{"intermediate_size": 640, "hidden_act": "geglu", "norm_eps": 1e-05, "bias": "none", "init_std_qkv": 0.0383, "init_std_o": 0.0475, "init_std_up": 0.0548, "init_std_down": 0.0548, "lr_head": 0.00745, "warmup_steps": 380, "schedule": "wsd", "batch_tokens": 16384, "train_tokens": 127800000}
MLP neurons of a small language model. Each row is named by its layer, matrix (gate and up: input weights; down: output weights) and neuron, and shows model dimensions 64-159. Each number is 500 + 50 x the weight over its row's rms, rounded and kept within 0 to 999. Numbers have three digits each. A neuron's up and down rows have the sign that makes its largest values positive.
Before each neuron's rows, "fires in" lists the words (lower case) most often at its 100 highest values on Wikipedia text that the model never trained on; "fires on" lists the tokens most often at its 100 highest values on Wikipedia text that the model never trained on.

fires in: "and", "116", "5", "12"
fires on: " and", "1", "5"
L3.gate357:508522418455495493505496380449479575571534520504539405459472486455486485544566412510405457403476536528558453493481480562529549403480506485429398456400500428518480579523572507536503559588438461418476541440452459444437431473546563524556510460520508473506441497477585443546486516492559508559
L3.up357:525496504500405549593514507478499451549427473505499416475499529519405539462483494510511560544553471486533416548487502504546463503525514461471515578487503497534531460485435538525576524534459440454463437433478454482577543527394528563408441540433538534497433432553459422523494502566484456503
L3.down357:480524610537471533392526528592580488583482530534515517555535426556406467537447455508553387432487489444376469490503484445454547451469486541553538420510452451493468465530472525577548491428488444501423513491513493433563461437545568384555511522500436470438525468569466520518500459482431408414

fires in: "2019", "2018", "2017", "2013", "2016", "2012"
fires on: "1", "0", "7", "8", "6"
L3.gate384:395484567441531451400498537403510505451470486487556488452483497521493415441574502423481509447489526530569537384418426521564623488501517428482590479494455555516491405369518455470477519550466523472549453576469471552437460581554526471550474467462456512465458443480445510559424547530544452462
L3.up384:516595425569488521446529444478468509415453474520497544523461425568536612561461514508492440530467474554553494506506430555534436484523510570505509476445436516459450523480397512517382528483517523474528482480525513553552489561524402539464447504466591499510466569555573463664496446489439501489
L3.down384:577394467538489375535482513484475535520493497544472537467612547463512444495544484539649475449503518528407576434542427473534491479568545406510539519547545471425486468502520461421506602530440504519431479497500501457477519567503611492540515501534437508449498480560506528515513654497511505464

fires in: "united", "university", "in"
fires on: " United", " University", " In"
L2.gate29:584521549435498542543499569550446503511410533537450457550447463541545555515465462483497581514480451453577475535442545486506465554428599495557474466461552541568532497482530473553596454447449587503579512431507567468543396472536553541508541518498540557488543493532565582605512535542559546496
L2.up29:516478547448383568596464409559502493521438430579491545492496468468453596444580502518511491551532403457407552497503451528507519490596429448536537560444399461479443476534561469479547514459482584508486451396585530605583455552538468423500499545513495511492499540412523528525451517534530474530
L2.down29:594498589462478553473440479376550518478463445490543516471465482467477479565560577457505440578598476441436522498520520545490524544523534487381531517550567503497468478619496532461464452456577445468473488497494530421499393450598534448467522531529459603489564500516450431489448554551490541442

fires in: "the"
fires on: " the"
L2.gate450:444506592503536429482466550599419444428472537499506435472491439530566498402489498585503517513487482517508539468471474495484562530521465441567455429517550581553588526456596478535568514488566502471505523522516530498533484454545469507540405555522494432574448526513524399438599523546485576530
L2.up450:512457498510354496461471496452463497479561448532535566380563552527572400524536535560511594475532461535508475512499434381369584522542513557410562542458550531465567485444525407480465482469446519531482504572486501471447511507584520518494490538485540508430602459521484391438434468466478562521
L2.down450:465485575530507555547502585535519470461464545529471442557491498446435427504484517489516494558540467505497496535544478506450458562602483473447353539414466565444444607516489534532501462516521523532512470473506531399499403458464452452411418499563607566492478510531513554474489474533566637394

fires in: "can", "did", "could", "would"
fires on: " can", " did", " could", " does", " would"
L2.gate445:551476482455385484440523547419471532472510416461543545512567477473480512504465568594526546537483505515473495375514433488447496571461410515434534442449542509578530566483517418473518600457553504567568495477475524536457439484675510557460524525461449563435496551468477396448469558560520491518
L2.up445:557505478397416583508410536453550587464490493497477507550454530426500498442495538500565593607532473485530433457486454529442536444447461499505484584410529506480476538546487482481480521445501486518513424425414564614440467507582569468547455421534458505431521487586472460413558505454508424485
L2.down445:519511491480469514462493422461521573451439579493387437471514550447594468517563493399510457453483569528464546569558526559512541477486532512615461594516419485410542408465428474535412478465513533504406481470539411505446486525438533476548539447583503540512472403483522546396489599526507524495

fires in: "his", "the", "almost", "after", "nearly"
fires on: " his", " the", " almost", " after", " over"
L3.gate143:519487474569495538455514561482491476561560425468498481502546444504430592576492509448558511531601493430528546452441476453518491481631488467435535452555558527437532459489545542442523467563415444555540527573513468496495524534501468420509440614497603520378528523512510551450490456525471551512
L3.up143:450480498487550370442432461518340494558411592423516436451496449494466480448526488530548515440583537489523442436478501458532468586495416478475477456490438485509464517454490579512496490458441501361473558556471483552474479501456494541515487545444589390496430503551469523486578538538423577479
L3.down143:517430503462511501538517579454605392444531667521489457517467393513517458438518509462443452511423471458501428475476499502585502557444459452481551523445489492494491485500501445476550519467643508556554544527493479515571499430491453415442593476533433338443593441529503549534515455494514517438

fires in: "included", "did", "produced", "published", "would", "hosted"
fires on: " included", " did", " produced", " published", " would", " hosted"
L2.gate373:528538511426427504526511512505544467454436430440521564504517540584485497471531520474468493472467505608475628487486425476473531492521514595513554456425477499522511590532533404515519397485583440526498526551457523500504527448480463503502542529472487491498529531524474407494544565548549476522
L2.up373:488468536475465504496385464497600559477438413407488508550507431406509440446403497525428429428485444563507577517521514595517533506527463489482605532549397464406419457585497440532467554467469548536468538498513607625503547563417510469506485461508509540469538539424475458514537471434530452423
L2.down373:456462487488479451491506494459517476466561553555491466543470506507543374467580497508546546471567441416560523534476471501497423434525469418561524492546488515477554404563521586554423488444459492543485488436530498458544568512531513482519518499549520496403457514478464535578424530462447503523

fires in: "but", "and", "with"
fires on: " but", " and", " with"
L2.gate22:525539460502496517534477534431482471554471517477528443459596414503506503532502475447515510396503487527405520485488478527528455509392503445583492542497495452509489517467466484513476481573512402415522558537378428522567527465544548459452483545502529407520455371498460404509541491556509577573
L2.up22:444406508462442445462475491472511492512395493546435537556523447458514382457568557418437545516482517512492449545472542388563490507510412489472517542572499538571546409539473515423422479470531561445503500394557466465537398424507492475523432526502526491536413418499575436526538591505466504543
L2.down22:586594479488514421484550465543562526501507556501526519474431605420501548466600430551571517539486489456608545487574313495509561522537600576604449476554424453479489507571530553585595486467500496544481441542523561522552495480484460506532534494506519538551568516547490532530504478557533461425

fires in: "to", "would", "can"
fires on: " to", " would", " can"
L3.gate450:490493501443543496506492577464550458525421527468504490606551495497446504487489534439517634433521556489452465449387447390473551588457580542447527478477400570484505559459524541557511467489532486505459577445529417495471430558597514516495487593413438589558447583586484403520546493507528510512
L3.up450:502486470499412423491494496472524563507508352462478505581510494378540538549567478551525491553551417593492539536438561418520530615503505543494484548546480569411485418480434407496475516441465551497478493407567437562528534456471582573575485486529454578466404510547466463489462576459548516531
L3.down450:506520452532464509514509511549457457505457444462526524542533556480501485473444596436502444575464432551575471516539485509548486532582500537559469492549467386392456427536490430489432549512503528531516490449493435493452548439535472543415478508502507459512432438553473509499440542497464477461

fires in: "to", "would"
fires on: " to", " would", " To"
L2.gate16:533610432447435453501523569431461507479511452492535583458517478468506487560483469556480497547456470447495469490448405526562364476532539504410462448512472549489524479493415548521532467503496489517487457470424452513521451522521446558556503573491516570563585626501520473589576454483510451539
L2.up16:483522552528587459432460548551444385501576430484590517578496500377542460496587562447581554493418525493436452532452426509429506549529461477467599506489453463495516510520532515468437595499536503536394514521442464522573565503508494527492378539569466492548583533514464434545520486467538502509
L2.down16:512580544517557574487531506425577506412546479550471491499486558530441448484506539421544574433489401528415532515520439564501580496533546520540576527486456460444456459589515482509420479493469553530444650425543472487423556515635561465481521502533571509572481450495525531473527499473537477521

fires in: "can", "to", "not", "would", "t"
fires on: " can", " to", " not", " would", "'t"
L7.gate352:478551471502401494473561536521480468479477462421466582538570438543577447500504511455558530503569530437485453495448508491600608500493483464446543510462581498453586473507585578470457576504538475535543605525389452535515483510469514545533543516488500482495511561541483584476427556478430500543
L7.up352:489568432517479405491517463594491550436573450464524578445510546517581458479593559474431528528558524559502459442498456460519499522547482532437608488544465466534490523461441411460441537553503525562481444457457480549558465523459399514554448468504555484485471521404423497389434445500570454372
L7.down352:510604476460476537566472486645534446434499521613507451437474489519392505456436496431406504510334557507499434476574466589516442490463485531482493450515488493436481467406469531502441508564482510500555511478433426539443513501527548436421605447580541449547521508444460549527456465503514442429

fires in: "on", "in"
fires on: " on", " On", " in"
L2.gate603:439568553369506513521482526534439560506461442484490497420533478519532488559466480443523556497472471557434549551496430557527552549544478437398497531489456428548478500497421577486527535495500469449557475439405471507494454426471454505520454569523642533520549617576541472494531569475575649520
L2.up603:511532461397491449475450551532461423557473423461483485577531465531562537514439573561458511539492432502506493646487458525495540557546546458456502534489400496437520520591494506455557489406463510534530441433538450571479533500503514482498500528606555447492539504530512522475619510462574520562
L2.down603:445517463504565462527464401500479556419515501573469420495548517531566570534433560441482530514485409446361544414484466457480517489525517499516548492525520585456407386483483427515568568430480569497459527572541500517522491480538505493451579426507496620489460517520435569548437496599448503426

fires in: "as", "when", "in", "with", "though"
fires on: " as", " As", "in", " when", " with", " though"
L2.gate356:506524374557465533475577518466479502544500487480460468456503488502510541580501481528484379531506446533441492459447536562626452520463546496461485513448544529522524472501420519504544576579526439495608513569452453483480590468521557505483511573431433476501484403450529454502541472474532533452
L2.up356:454441497552479473463562605514516437506551413550477394459511537436582476526465505450572530533501525539479473484487433477526505592471577498500519478538484441493575513544511470512668591518581509534514508456460428447673527590536478433442546506389550437542502447441479484527532540456448503472
L2.down356:568539525486489448443593587552505526524507502545501419447524537518576468492534561513541567560560491470535554413549552445510524503541542581611553467580486391408580518530484544544546430534459478521437489533491453452560472526542342478464456432407603565513561497480514484513481541517424526514

fires in: "in"
fires on: " In"
L3.gate448:474474493483539570467531515532522510474492431484562458567548523513529498540489502370522430481466543481507481545392539544473517604499538487468487512437422441529510448565511601503583442537522544459408519477471530461486455345475453500552488618532576529514493482576570527593523527595513635479
L3.up448:517576508504473510550520464509480468502460455506430518553551502361593501582612451491420582497536502485443576548452483491532489479535559463527495546516487557439455406510393522517470579476548546493531421527489530545395507464492503394510572459494577492378595559544548522581481477552561566461
L3.down448:484468504453477627501505520461453593424552519456530459439478487441575470519534551474501410485501480518450522545527472569477523510571540445537548483582519562417579518482395474507513464504572386488555541491481420449429512489556454525509594569418414484485481507585421486476441572493457527368

fires in: "on", "to", "joined", "s"
fires on: " on", " to", " joined", "ing"
L2.gate235:536497455522434483480558597473509443533524459478455606555556475466412480482521563569535621504532558618595401475526481542470508508426528621469475434487392546525517411573514549545535503450516499506475481472532490534481451510479485649464411584469562531521491487517499485427502461518523517537
L2.up235:546515612444519499569524562585514454497458499531476433569432439489520472558508450469563503505622438468581548566524504515541535462485388505470427501595395543573446477517478584459477559514480390465529509545507514531508484445457534408517504426518524517389517507489532514462591514535477478532
L2.down235:451439467421533481429501463463575454363499491487485436509553442588446511608535485472568423458491513564425471489436505531484593484476502441545456465433550455514565561526475437488508514507641616574424520434470486431400539493522463498485541565520550574452609552516453553488425493466484529559

fires in: "the", "this"
fires on: " the", " this"
L2.gate20:462493448559520531537476504455456539546477541456504500521555439526517480447504478538538558567527389471510543530449493416451526455526594534489504496518484578567553560397454475533609462504476537529493527410534491543506452418408552522583496517471520489496515425516518562525551570537642484576
L2.up20:537576569567549496556497447492431492521498549487507630525546542458496465470444551594500441487502572510530553419493487538502457478548402485590512456382609576487598477390595446485498429512547510416488406557454431523388485491573549571487470481425455472489520517541519413463457447506477484545
L2.down20:462478538606399570570468576479457428552499587453481578496567522451471378509535407548544466531483500467480464496475453457453522491509492424385458418447468586491470470492567512454564396482498514520434596494557515528536427451524501557510475474535490503454512510508470565521562476508563446454

fires in: "the", "new"
fires on: " the", " New"
L2.gate45:531615406488463431557482477480449530448480557562474414518494575489553572468532474492565487575548443525596537499442505526449378458547537526493546417472507419432498468461550509503545490425458506448518480497484413533442504456449466502514506608459515440505556464651486512414496583482550526470
L2.up45:535442565593452471563473451556532532427500434558474463482545509468501379481553505442515531477517425443509519471518545473553489523433566395401514492496439475467578538535503376498560576534467478435480485546456432426536445549551528489531510502506553486502454451601458493436494471505534561465
L2.down45:563468466564542564567549609558475480541469587498600483550463506458464398477535473459475596511426519574480361538531522450547545531617458565524496497570496443428517554463454478534518515551514520494538589454516517468435511563538521522533473430473508420508451566503548559386479413464546508494